Weights of a small GPT-style language model, trained from scratch on English Wikipedia.
Size: 15 layers, width 448, 10 heads of 64, vocabulary 2048.
Architecture: RMSNorm before each block, no biases in attention or MLP, untied embeddings.
MLP neurons of a small language model. Each row is named by its layer, matrix (gate and up: input weights) and neuron, and shows model dimensions 160-223. Each number is 50 + 12 x the weight over its row's rms, rounded and kept within 0 to 99. A neuron's up and down rows have the sign that makes its largest values positive.
After each neuron's rows, "fires after" lists the tokens most often just before its 100 highest values on Wikipedia text that the model never trained on.

L5.gate227:33 42 59 35 43 59 57 37 53 31 57 39 72 54 39 45 28 61 59 34 59 32 56 43 59 53 59 46 52 52 39 39 64 39 62 48 43 46 62 40 42 26 52 67 49 43 52 56 42 42 43 62 41 47 54 46 42 75 48 49 45 26 75 67
L5.up227:55 58 75 62 51 42 82 56 66 25 41 37 54 59 27 52 45 35 51 39 49 27 56 49 56 55 63 31 33 59 43 44 60 37 30 18 37 77 40 57 51 39 48 52 50 44 68 55 35 41 40 43 53 47 42 60 51 45 48 41 39 46 70 54
fires after: " the", " ", " The", "ph", " p"

L7.gate1163:61 51 65 45 37 53 47 44 56 40 62 46 44 58 24 56 70 73 61 59 51 64 58 67 30 48 59 43 35 48 21 52 29 52 42 34 51 30 47 55 44 56 55 50 64 47 71 61 60 79 50 51 47 43 41 51 25 48 33 53 41 46 57 59
L7.up1163:61 65 43 32 50 56 57 56 57 49 63 59 36 67 27 51 44 54 68 51 47 54 64 44 61 43 45 42 44 59 60 29 44 51 40 27 52 40 53 33 57 67 63 56 60 47 47 57 47 48 80 57 31 54 59 43 42 54 36 42 59 71 42 64
fires after: "s", " S", "c", "n", "r"

L2.gate395:42 37 36 40 40 57 43 62 69 52 51 45 57 47 71 58 45 51 48 49 54 58 72 49 40 37 33 50 30 48 52 41 26 56 37 48 69 44 37 40 40 57 56 36 69 54 48 42 46 56 37 44 75 39 19 41 35 61 60 64 51 50 57 61
L2.up395:27 40 55 48 43 54 52 69 55 75 35 47 57 49 68 60 54 72 40 43 48 52 46 53 40 40 07 44 43 43 54 36 47 63 60 57 46 57 51 49 52 48 56 48 40 57 39 48 37 54 44 42 55 47 45 56 45 57 51 78 37 40 60 68
fires after: " 19", " (19", " 18", " "

L5.gate221:50 65 49 77 76 38 74 61 57 52 58 66 41 54 53 61 35 47 30 33 59 11 46 55 63 12 66 55 40 51 46 59 51 55 63 50 32 59 61 56 33 64 53 49 42 54 62 51 55 38 36 51 76 74 41 61 50 44 40 45 51 50 55 33
L5.up221:37 66 45 52 50 51 68 36 69 32 32 49 36 57 65 29 33 70 38 59 66 48 48 59 45 46 52 54 46 62 42 41 38 43 42 42 48 39 50 36 57 40 32 57 23 41 59 52 52 52 58 40 57 69 53 69 50 41 58 51 54 42 48 30
fires after: "ta", "us", " Ta", "op", "A", "U"

L5.gate260:52 65 42 59 22 31 47 58 70 47 31 56 35 56 37 59 63 41 44 59 60 52 44 48 57 34 49 58 34 43 48 53 51 45 52 65 68 47 39 34 45 71 48 31 56 55 43 50 60 55 51 56 62 51 48 28 45 58 53 68 59 45 62 30
L5.up260:42 51 50 65 43 62 78 64 34 51 46 34 44 34 70 65 31 50 66 38 30 48 52 58 48 55 37 36 43 55 35 46 39 60 68 47 54 49 62 65 47 58 60 67 32 50 62 62 66 65 73 42 48 43 24 65 43 51 53 46 43 64 59 45
fires after: "d", "c", "f", "s", "n", "ed"

L2.gate1091:35 66 42 42 47 47 70 42 58 45 33 28 36 53 45 64 61 59 49 41 42 42 42 44 61 61 39 56 33 55 58 53 49 49 42 33 59 56 46 58 61 52 41 36 71 46 46 46 42 42 63 34 65 32 36 56 46 44 64 49 64 49 55 52
L2.up1091:37 67 60 61 49 45 59 67 27 56 44 34 59 49 41 59 75 55 62 45 49 47 67 43 29 61 51 42 39 58 75 23 46 62 55 39 53 40 26 73 66 59 62 32 52 59 66 41 53 28 32 35 63 52 35 44 45 50 27 60 44 83 63 57
fires after: "\n", " 19", "–"

L5.gate488:48 43 56 55 62 42 37 49 44 61 33 33 44 48 73 53 70 46 40 66 39 50 53 60 47 59 53 29 66 36 50 75 37 47 60 38 30 39 75 52 58 62 54 58 50 46 46 53 35 77 80 45 53 73 53 64 52 67 64 46 43 42 63 71
L5.up488:55 36 60 76 39 35 34 67 51 44 58 55 45 35 25 62 48 54 43 57 43 46 53 59 42 50 54 48 41 47 54 49 52 42 48 37 71 56 45 57 18 45 50 55 48 38 59 58 57 45 62 57 52 43 55 48 48 41 53 52 45 57 34 38
fires after: "ar", "a", "ie", "go", "li", "chi"

L5.gate536:43 49 66 42 57 32 69 60 56 45 54 75 44 39 51 56 44 59 37 29 58 54 28 50 65 60 61 29 53 50 34 66 41 63 34 40 67 51 42 61 46 61 68 67 30 49 66 54 70 38 54 56 57 43 47 45 56 64 51 69 45 53 89 56
L5.up536:60 45 60 62 47 51 60 70 47 36 63 58 56 52 42 35 33 30 60 38 41 53 32 43 38 67 65 39 28 67 60 37 73 45 24 48 78 65 46 48 50 41 74 58 30 27 45 47 35 28 20 76 48 36 33 57 58 53 40 59 70 52 64 31
fires after: "th", " ", " be", "H", "est", " the"

L6.gate69:41 28 35 31 56 38 71 47 58 57 46 47 61 63 39 59 34 71 63 64 49 43 48 51 61 36 46 47 36 73 51 45 60 23 55 62 54 58 46 45 43 40 45 51 79 47 64 55 45 68 65 46 49 72 45 36 48 63 61 50 40 49 71 50
L6.up69:61 51 59 61 47 55 51 64 60 39 48 45 28 44 38 43 56 54 82 66 63 52 35 64 52 51 76 52 57 49 60 34 47 75 62 43 64 59 61 32 65 47 41 43 61 55 59 50 16 46 36 57 47 51 35 65 43 55 51 60 46 51 66 45
fires after: " F", " C", "s", "F", "S"

L2.gate605:51 45 55 58 64 45 34 59 49 33 53 47 38 54 46 66 58 37 59 44 39 44 47 70 65 44 41 63 48 56 44 45 47 37 61 73 46 43 66 40 57 58 58 53 44 47 47 75 40 53 59 60 45 52 46 70 57 45 63 45 65 78 61 55
L2.up605:67 33 58 15 55 48 40 32 69 52 56 56 78 66 55 52 75 52 53 33 55 34 57 60 61 43 73 47 70 64 55 26 55 41 62 42 56 31 40 54 45 55 43 42 18 52 62 63 59 71 55 48 56 57 27 64 68 39 41 39 57 55 54 41
fires after: "\n"

L6.gate737:62 67 60 40 41 42 67 45 49 57 56 53 51 56 54 64 50 57 36 63 53 39 55 32 44 37 59 59 30 38 50 45 69 54 41 54 55 44 56 50 57 50 51 71 62 18 50 56 49 57 50 53 45 52 64 50 57 45 78 52 57 57 53 56
L6.up737:45 62 62 53 62 33 53 79 60 49 45 48 36 46 39 51 47 57 50 46 59 70 60 52 54 44 40 48 65 67 48 22 59 69 76 39 43 42 63 42 48 56 30 39 54 49 61 51 40 38 60 51 52 44 81 46 41 43 61 66 47 43 72 35
fires after: " Har", "il", "ha", " Ca", "mu", " C"

L2.gate868:61 39 68 44 55 31 72 65 60 43 46 45 52 55 61 70 51 60 48 52 49 49 42 37 51 41 57 49 46 63 40 43 54 68 69 44 29 44 45 27 64 62 68 61 51 64 53 46 37 50 55 37 51 65 49 61 56 64 40 57 51 38 53 45
L2.up868:56 56 43 43 21 34 33 54 59 57 52 57 55 18 33 50 54 36 57 61 63 48 42 41 50 41 52 25 23 44 49 53 42 47 45 71 68 44 54 48 44 62 51 61 46 51 35 56 48 33 59 36 53 57 56 72 27 55 38 69 66 41 26 64
fires after: " the", " 19", " In", " 18", "In"

L7.gate112:47 43 78 61 34 49 39 64 60 24 81 47 55 52 51 47 25 47 62 59 52 66 53 49 51 70 62 70 57 33 48 24 58 57 51 59 42 36 62 73 66 52 66 47 45 56 58 73 36 69 65 77 35 58 48 64 43 36 65 14 41 66 49 53
L7.up112:62 39 55 60 62 36 51 55 45 44 48 67 57 49 26 62 56 53 52 50 25 31 41 39 40 50 43 61 52 56 34 38 72 67 45 57 62 35 41 52 43 64 32 46 59 41 53 52 59 38 66 51 47 52 40 67 45 57 42 43 48 38 47 55
fires after: " |", "c", "\n", "s", "g"

L5.gate1204:46 45 58 34 43 26 40 46 46 51 55 48 42 55 57 45 66 68 33 64 49 60 42 48 57 46 52 55 40 47 52 52 51 24 24 50 34 56 52 70 41 43 32 47 43 45 27 46 35 41 32 32 68 33 39 63 46 57 38 54 49 29 32 63
L5.up1204:49 43 72 47 62 43 30 30 38 37 40 34 60 38 66 55 63 59 59 41 61 63 29 58 43 45 66 46 45 19 47 36 45 64 60 46 51 26 44 51 50 49 59 52 45 38 54 46 28 77 41 49 38 46 52 61 68 33 31 22 51 55 57 60
fires after: "ad", "d", "leg", "in", "on", "or"

L6.gate230:36 70 53 35 64 43 51 58 44 53 41 52 44 56 71 46 38 52 50 45 43 58 47 57 44 46 47 57 50 33 55 16 38 20 45 38 33 52 26 54 45 48 39 63 40 39 60 63 71 57 65 58 53 57 41 37 27 60 50 38 61 43 47 50
L6.up230:36 33 43 50 44 71 46 36 68 32 30 36 41 25 33 56 54 58 47 48 47 53 62 45 55 46 60 57 44 51 60 32 74 40 47 64 66 42 37 41 56 35 64 36 63 62 65 40 42 45 40 42 82 73 45 43 80 49 42 57 49 71 45 14
fires after: "li", " El", "th", "n", "e", "ll"

L5.gate1140:43 39 53 51 41 37 41 30 38 38 16 68 56 63 57 60 40 60 50 47 57 69 34 59 50 46 51 42 24 53 36 62 46 25 59 56 21 68 48 61 51 58 51 65 46 33 68 65 42 47 44 68 60 37 64 50 36 39 60 38 57 40 69 59
L5.up1140:27 44 55 54 34 43 44 76 50 47 41 61 58 64 33 63 38 53 58 60 54 79 42 64 59 38 66 51 51 48 60 50 63 50 57 43 57 46 41 37 63 50 57 28 60 43 33 55 37 26 44 55 44 59 62 34 41 60 37 52 40 30 48 64
fires after: "ur", "ar", "s", "r", " Per", "us"

L5.gate1052:32 49 44 80 38 50 50 44 79 42 49 55 62 55 33 37 52 65 39 48 40 49 51 54 30 35 34 50 55 43 41 43 44 46 40 52 37 42 41 48 34 35 88 43 72 65 52 58 54 67 50 55 61 45 41 51 56 31 54 56 49 63 38 43
L5.up1052:64 58 19 59 27 32 67 51 54 65 57 58 43 58 52 38 53 35 52 55 44 60 46 47 58 50 67 43 62 54 51 55 55 55 61 70 58 36 58 55 36 70 48 69 51 54 45 53 38 33 26 39 51 59 73 54 55 44 32 66 54 43 63 68
fires after: "ne", " Mi", " un", "mer", " mi", "s"

L8.gate597:44 64 51 35 59 66 55 56 58 38 38 62 58 36 42 39 75 48 34 54 63 51 30 49 48 28 19 50 37 44 47 58 22 23 61 49 65 65 59 36 43 66 48 78 56 47 38 58 44 44 40 61 82 52 78 50 49 47 44 48 55 51 65 53
L8.up597:27 45 44 67 57 50 47 37 48 57 31 62 55 54 49 59 43 31 57 42 58 52 47 63 50 41 29 65 64 61 50 43 27 32 41 44 34 85 39 33 49 56 48 54 67 51 58 55 49 40 50 51 44 59 51 24 52 69 63 56 29 30 49 17
fires after: " B", " M", " W", " b", "n"

L2.gate847:37 48 44 55 44 68 44 53 64 44 44 40 75 44 53 71 39 70 63 43 45 58 52 57 40 42 34 62 45 41 47 42 42 72 45 54 52 54 31 42 32 51 61 53 55 58 60 46 32 63 53 29 56 54 28 53 18 44 50 63 23 49 49 58
L2.up847:42 63 24 49 63 62 50 47 50 43 49 43 78 63 56 54 49 56 48 52 51 38 46 55 45 37 52 57 46 25 42 49 31 64 44 62 73 49 48 49 36 51 52 50 58 43 73 39 47 74 29 51 59 42 36 53 26 51 72 75 33 38 50 64
fires after: " 19", " in", " 17", " |", " 18"

L2.gate1156:40 56 52 54 43 52 50 59 49 57 37 43 77 58 61 48 43 36 54 50 51 55 27 61 46 47 27 42 44 70 45 46 56 76 71 53 54 57 34 46 35 67 61 47 34 25 61 66 48 48 52 51 51 45 35 65 31 44 25 57 36 59 39 61
L2.up1156:36 48 58 56 59 67 55 54 61 70 40 49 64 62 59 34 53 58 58 40 53 27 51 56 41 51 46 59 47 67 54 45 65 47 50 45 55 57 47 40 50 49 66 62 34 51 46 45 53 48 49 67 69 48 32 56 36 55 49 76 51 52 61 56
fires after: " 19", " 17", " 18", "."

L7.gate279:48 48 51 54 32 52 61 29 65 53 32 51 57 40 44 62 45 54 49 38 33 37 31 64 35 52 28 53 41 50 42 49 52 34 69 47 59 43 57 43 35 29 64 29 54 49 46 67 49 57 54 59 53 52 47 43 80 48 52 51 56 54 77 38
L7.up279:59 54 87 42 40 46 49 64 61 42 41 49 29 27 71 70 65 38 42 52 27 60 65 52 61 52 51 54 62 62 63 40 41 57 73 42 45 43 47 57 46 60 57 64 25 35 65 45 55 47 48 49 43 38 69 32 57 64 25 31 44 43 42 52
fires after: "s", "re", "ch", " Se", "u", "c"

L5.gate975:70 53 49 25 41 34 33 51 46 45 73 48 37 65 41 78 72 45 66 69 69 66 56 47 36 56 37 69 30 56 54 28 46 43 57 32 57 28 52 49 70 36 51 58 62 35 74 58 39 80 69 45 45 59 41 68 57 60 64 45 42 43 63 62
L5.up975:58 66 64 57 42 48 61 56 42 35 42 51 29 55 31 39 60 59 65 43 48 42 42 42 53 56 62 60 58 72 62 56 33 39 44 49 33 81 60 56 42 52 48 33 53 40 47 57 52 59 60 45 39 48 52 40 48 64 68 36 34 53 42 66
fires after: "c", "er", "s", "ec", "br", "et"

L2.gate369:51 30 45 38 49 45 40 48 59 69 49 58 38 47 56 56 41 43 32 69 61 57 45 58 68 53 62 56 49 44 41 27 62 45 52 68 28 44 68 41 33 35 66 65 40 29 52 52 46 28 53 56 47 65 47 42 64 71 13 79 50 44 46 54
L2.up369:58 59 55 42 29 44 66 52 46 46 63 37 56 35 61 31 46 44 49 51 60 50 64 47 39 30 62 48 51 51 51 47 51 50 52 62 36 57 31 41 28 60 58 61 57 15 43 47 49 36 77 42 62 56 30 63 46 69 35 69 65 49 62 59
fires after: " 19", "20", " 18", "19", " 10"

L5.gate181:45 62 69 45 26 38 43 37 47 41 51 51 47 66 47 49 55 59 34 44 51 33 36 59 55 60 42 55 42 49 44 53 46 37 47 61 53 51 68 68 56 37 44 58 47 87 50 54 65 60 67 33 46 32 39 40 70 72 56 50 42 43 46 69
L5.up181:68 79 76 23 52 38 45 45 46 32 60 40 52 52 69 52 52 50 70 43 61 57 38 62 53 40 56 59 42 36 69 52 52 55 48 62 27 49 37 59 87 34 45 37 59 41 55 56 38 46 41 72 68 31 54 34 24 41 55 40 47 55 31 36
fires after: " D", "d", "ar", "D", "al", "in"

L2.gate823:59 54 62 54 54 43 44 43 55 52 48 46 37 57 76 23 41 44 61 77 43 32 36 56 63 41 54 51 59 44 56 30 55 32 65 56 45 41 53 32 49 65 42 51 32 37 55 45 59 47 50 59 74 49 53 58 56 57 54 45 73 49 46 53
L2.up823:49 58 79 47 68 44 82 45 52 68 70 40 61 41 48 40 43 52 51 64 51 29 51 70 58 47 66 54 29 59 61 50 60 61 37 51 52 55 49 50 61 56 64 57 50 49 30 40 57 36 67 65 80 54 60 39 65 45 58 55 54 33 49 58
fires after: " 19", "equ", " 18", "20", "–20"

L6.gate995:34 38 50 51 43 60 60 46 51 51 54 78 57 52 44 33 47 75 67 63 31 56 57 47 71 40 40 56 27 39 50 35 43 44 42 55 63 60 56 47 36 63 48 36 66 57 60 58 46 51 52 62 70 41 53 77 22 55 61 45 55 62 52 42
L6.up995:62 45 31 65 53 49 34 45 46 15 51 42 56 56 35 52 19 42 72 63 36 58 39 61 48 51 65 49 48 50 58 43 50 18 50 42 35 59 57 48 24 69 40 62 48 54 42 55 21 47 60 56 40 58 61 44 31 34 39 41 45 68 34 62
fires after: "s", "\n", "C", " C", "|", "z"

L2.gate150:48 51 66 53 48 41 29 56 41 36 57 38 39 51 57 42 25 74 56 65 48 61 46 22 41 44 39 51 50 53 31 30 46 47 72 62 48 42 36 39 46 37 55 32 50 30 56 54 52 52 65 57 26 46 57 80 29 48 66 54 44 82 73 54
L2.up150:52 61 49 42 57 70 42 46 40 50 51 49 45 40 51 51 46 38 38 22 49 45 61 44 67 67 50 56 47 58 45 55 42 51 73 57 31 25 38 64 57 41 45 42 37 66 65 56 60 68 33 64 34 29 48 55 56 48 59 51 73 42 62 41
fires after: "\n", " 19", ",", " March"

L7.gate898:53 33 52 84 27 51 61 29 44 54 39 56 68 40 62 59 47 39 55 37 56 62 53 61 39 63 76 44 45 55 35 64 56 57 43 48 36 63 46 48 39 73 90 47 55 43 63 51 49 43 50 52 62 41 54 52 50 37 55 41 42 47 45 84
L7.up898:52 34 66 56 46 48 41 73 34 45 42 31 59 50 77 56 43 35 66 40 67 64 41 48 64 59 48 57 64 45 43 49 48 60 67 53 40 46 45 72 39 70 26 60 57 15 74 55 56 65 58 59 21 34 52 36 44 47 57 54 56 35 68 78
fires after: "s", "y", " At", "ar", "tt", "l"

L5.gate505:39 57 42 34 64 60 38 49 55 49 39 31 60 48 25 46 41 44 46 41 51 51 59 44 59 32 54 31 52 54 55 47 42 41 47 53 52 38 17 34 53 50 48 64 63 33 58 59 52 74 63 58 45 67 44 42 47 57 49 42 66 42 48 55
L5.up505:34 56 54 67 42 48 68 53 43 41 49 47 36 49 48 38 24 70 39 58 50 41 57 58 47 60 37 55 62 44 55 36 48 46 49 64 51 43 39 37 69 65 47 63 66 54 71 57 66 38 50 52 52 44 52 62 66 36 36 49 47 53 43 70
fires after: "s", "ter", "n", "st", "th"

L7.gate919:42 72 56 50 65 52 50 50 40 50 59 44 62 58 35 24 35 77 30 30 46 43 42 62 46 35 43 65 36 43 37 56 27 32 40 46 45 45 53 53 43 57 60 38 22 76 63 66 68 66 73 54 56 47 30 45 54 50 52 42 73 58 38 42
L7.up919:58 55 42 54 36 71 42 45 49 42 64 62 55 40 58 43 47 46 48 40 57 38 63 46 58 60 54 42 71 51 45 76 74 38 35 51 68 53 59 32 32 53 61 38 27 40 65 56 47 56 69 55 55 61 64 23 51 41 72 41 50 58 66 43
fires after: "li", "en", "n", "e", "i"

L2.gate2:82 43 79 71 67 50 52 64 65 44 57 65 53 56 47 52 16 55 72 44 44 60 54 42 47 40 43 81 71 62 52 37 47 49 67 56 58 39 29 56 31 41 46 64 43 50 56 59 55 57 43 52 53 57 35 64 30 64 62 38 41 54 50 47
L2.up2:42 65 36 38 46 53 49 44 57 60 44 45 59 47 54 26 42 52 56 45 48 32 55 47 48 38 48 46 25 55 50 72 66 41 51 46 42 65 44 27 55 47 63 67 46 37 44 47 57 57 29 39 63 36 15 59 43 46 50 70 62 55 51 45
fires after: " 19", " in", " 18", " the", " May", "born"

L5.gate87:58 66 70 49 61 44 43 58 47 22 53 41 40 48 36 44 47 57 31 51 62 78 37 64 56 41 55 60 55 61 52 49 37 58 40 50 61 44 52 31 38 51 74 71 42 45 53 61 52 68 71 51 50 67 44 44 67 70 61 62 44 44 55 63
L5.up87:50 33 51 50 46 47 37 73 47 89 50 50 54 62 43 38 42 72 52 69 33 63 72 55 59 59 51 54 59 49 51 44 40 61 48 47 75 50 25 51 69 31 64 36 63 43 56 52 46 72 60 64 50 51 68 69 31 46 54 57 24 48 56 59
fires after: "f", "t", " f", "ho", "at", "s"

L5.gate813:63 45 65 67 37 36 46 55 53 47 53 57 66 71 49 54 47 53 54 73 47 38 32 71 53 55 40 62 66 57 39 40 41 46 46 52 59 37 71 65 61 44 48 32 55 47 35 61 61 47 63 49 24 47 49 69 43 27 50 44 52 30 50 58
L5.up813:54 56 49 44 76 49 53 54 55 34 54 57 58 25 40 28 61 47 51 50 46 63 47 40 63 41 43 51 62 59 46 48 45 65 62 54 51 43 50 72 21 50 40 46 52 46 53 57 57 36 63 44 53 42 59 52 57 46 53 48 48 58 55 35
fires after: "in", "for", "ab", "fin", " for", "or"

L5.gate371:35 52 51 56 57 58 50 53 62 31 58 41 34 52 55 52 24 47 37 34 52 46 35 77 67 49 59 44 56 37 40 43 47 53 50 73 73 54 15 36 45 64 42 49 51 63 51 54 14 47 44 56 45 30 38 53 46 38 55 47 74 48 50 41
L5.up371:49 34 64 44 38 56 73 38 53 62 63 59 41 48 63 39 53 60 50 37 51 42 50 52 54 46 21 32 36 42 55 61 67 50 35 52 37 41 52 53 61 39 60 75 63 25 50 47 51 32 47 38 36 50 51 63 81 49 51 48 67 44 49 54
fires after: "on", "en", "n", "20", "ter", "our"

L6.gate825:43 60 51 60 49 33 62 64 47 46 26 42 46 45 54 49 35 46 36 33 40 42 46 62 46 47 53 44 50 31 21 51 52 45 46 44 54 52 48 41 27 35 71 52 60 49 63 71 36 58 68 56 38 48 54 36 55 48 46 52 36 53 69 67
L6.up825:65 29 72 55 49 52 48 69 60 24 48 39 44 55 60 56 59 50 58 29 47 52 51 47 50 32 66 43 73 40 55 47 47 56 55 60 43 31 38 45 17 51 63 54 37 36 35 41 27 50 57 59 70 56 35 43 52 55 66 33 41 30 44 60
fires after: "c", "ch", "O", "z", " K", "th"

L6.gate1182:40 54 42 50 34 32 66 63 44 45 43 50 49 37 56 40 55 43 42 54 48 62 56 38 50 59 66 56 49 47 36 36 52 82 52 66 68 53 39 25 33 58 40 42 33 44 57 63 40 63 38 60 57 52 35 54 40 51 68 63 65 52 72 41
L6.up1182:44 55 42 55 59 48 51 36 64 48 61 49 59 46 50 51 48 53 51 55 56 51 55 34 41 76 34 53 37 43 48 55 46 55 50 53 38 57 38 54 55 63 76 61 58 59 65 44 43 56 60 63 67 51 33 48 56 57 25 61 51 51 60 45
fires after: "s", "c", "b", " sub", "f"

L8.gate608:57 54 61 48 66 36 64 43 58 65 54 65 50 52 59 62 61 55 42 47 61 74 53 69 45 55 54 61 39 48 35 44 45 48 42 40 78 65 60 70 65 52 36 37 47 48 56 73 51 37 57 31 52 31 51 51 62 71 44 64 62 36 76 60
L8.up608:52 46 55 45 44 24 54 28 33 41 69 45 51 17 27 51 63 61 43 54 41 64 44 42 52 66 42 36 53 68 57 59 51 54 55 39 56 46 48 48 50 68 56 47 45 64 56 37 76 52 34 72 49 68 53 50 59 49 60 46 41 50 50 50
fires after: "d", " comp", " de", "ab", "c"

L5.gate578:49 52 44 63 30 44 31 49 54 27 56 52 49 36 55 63 34 38 41 52 48 75 44 51 66 46 74 40 38 49 51 48 44 60 58 51 56 64 65 32 46 65 65 39 45 36 37 60 68 51 32 55 66 63 40 29 39 40 52 78 53 24 61 59
L5.up578:54 36 51 64 40 53 54 61 37 61 50 42 35 46 56 28 37 62 54 51 55 41 78 20 68 46 54 59 43 34 61 34 42 79 58 53 41 35 62 61 65 43 62 35 59 51 51 61 41 56 72 60 34 56 54 43 43 36 47 28 31 44 38 58
fires after: "s", "ri", "in", "f", " inter"

L8.gate1044:45 46 73 43 36 55 62 46 59 39 38 32 58 62 77 51 33 28 34 56 62 40 53 42 51 43 33 49 42 55 57 44 29 78 43 55 47 35 38 61 53 63 47 49 46 61 47 38 50 65 47 57 38 39 39 62 54 59 45 29 56 60 63 40
L8.up1044:51 53 61 58 47 17 48 57 41 58 20 47 91 66 31 46 57 50 45 58 42 55 34 59 37 39 63 65 64 62 50 57 27 28 54 57 50 54 62 63 47 57 52 47 64 38 58 55 42 49 41 54 50 37 25 32 26 69 36 36 58 78 48 60
fires after: "c", "er", "au", "p", "st", "ph"

L6.gate139:53 59 40 70 40 56 37 32 50 44 38 44 50 45 59 42 39 37 38 32 55 47 52 33 71 35 34 37 63 28 39 58 66 52 42 80 44 41 38 43 12 75 41 55 56 38 32 47 58 58 62 48 41 53 63 40 78 55 46 49 74 49 60 66
L6.up139:55 52 60 31 60 61 48 44 62 48 46 69 26 31 55 46 51 58 52 56 46 50 33 58 44 33 31 42 40 44 56 54 51 51 37 71 64 34 50 59 50 57 39 51 58 54 49 44 50 40 31 56 49 49 59 46 67 75 24 45 59 34 40 49
fires after: " ", "re", "n", "en", ".", "mi"

L5.gate289:64 61 60 39 47 60 57 55 59 48 39 60 41 45 51 48 28 40 47 38 39 49 59 58 35 36 68 82 35 32 42 58 43 65 71 65 46 47 53 42 52 34 77 62 54 62 42 57 64 49 35 58 37 46 22 44 38 69 41 65 40 63 32 58
L5.up289:63 41 66 54 62 46 34 41 62 58 43 49 53 47 44 61 59 66 63 44 46 55 44 41 53 36 61 27 39 52 47 46 61 56 50 45 44 61 42 55 61 60 46 06 72 38 51 42 42 61 38 70 29 67 47 41 47 69 68 72 70 25 67 43
fires after: "p", "c", "arch", "oc", "ch"

L2.gate274:47 48 48 34 57 54 44 33 59 78 66 44 59 41 39 55 63 47 39 38 44 37 61 55 78 46 57 37 99 78 33 40 47 66 53 51 30 43 37 56 43 44 46 43 48 66 75 61 43 68 55 57 44 58 41 58 56 40 51 39 37 51 58 42
L2.up274:50 31 38 17 59 33 68 49 67 43 30 47 50 49 59 30 56 48 26 42 56 39 41 45 52 45 62 50 61 74 61 52 61 39 49 41 62 40 53 77 47 60 51 56 60 38 78 51 63 69 51 51 58 51 46 61 56 46 56 37 50 49 59 52
fires after: "\n", " 19", "re", "n"

L6.gate999:42 64 55 48 58 41 45 35 53 63 46 52 51 65 53 33 50 42 42 50 53 45 49 33 46 49 46 58 48 37 51 53 35 55 77 38 59 58 46 41 42 57 55 47 56 77 52 52 46 76 57 67 51 51 61 44 41 77 45 47 69 64 33 58
L6.up999:42 47 81 48 37 40 38 74 48 43 53 56 69 38 30 15 72 34 33 45 57 66 18 51 47 54 39 39 64 23 44 72 43 57 39 49 63 57 54 46 53 68 83 53 50 47 57 43 66 35 43 57 45 55 45 60 42 38 36 52 56 44 54 66
fires after: "e", "ba", "u", " Ba", "le", " Mo"

L7.gate1117:38 55 68 59 44 48 54 64 33 41 19 41 40 61 34 32 35 60 45 48 64 36 32 56 51 52 60 63 26 54 46 49 35 44 59 39 64 44 58 49 52 68 54 67 50 65 48 50 27 43 44 48 71 55 40 45 62 66 56 54 60 51 58 51
L7.up1117:46 38 59 68 50 57 61 60 66 54 35 41 48 55 84 43 61 39 50 32 58 48 58 46 51 36 55 45 64 52 54 41 45 48 38 46 53 63 41 45 59 64 26 35 63 26 42 36 42 51 40 39 31 41 62 52 44 44 57 48 44 35 75 63
fires after: "ite", "ch", "p", "arch", "th", "ep"

L2.gate787:38 60 62 61 61 73 52 55 53 48 46 51 50 52 68 49 64 71 74 52 45 57 50 78 63 37 36 36 49 44 56 49 50 63 38 62 57 51 42 52 60 58 59 40 60 57 48 49 46 45 53 48 42 52 57 73 40 68 71 50 53 70 56 66
L2.up787:58 46 32 55 44 67 52 51 33 36 39 37 42 50 50 55 54 52 69 61 50 40 74 55 58 49 52 41 31 43 57 62 57 64 58 51 57 53 56 52 57 66 64 41 36 54 56 47 47 45 53 28 49 58 49 23 56 54 47 44 26 64 54 61
fires after: "\n", "."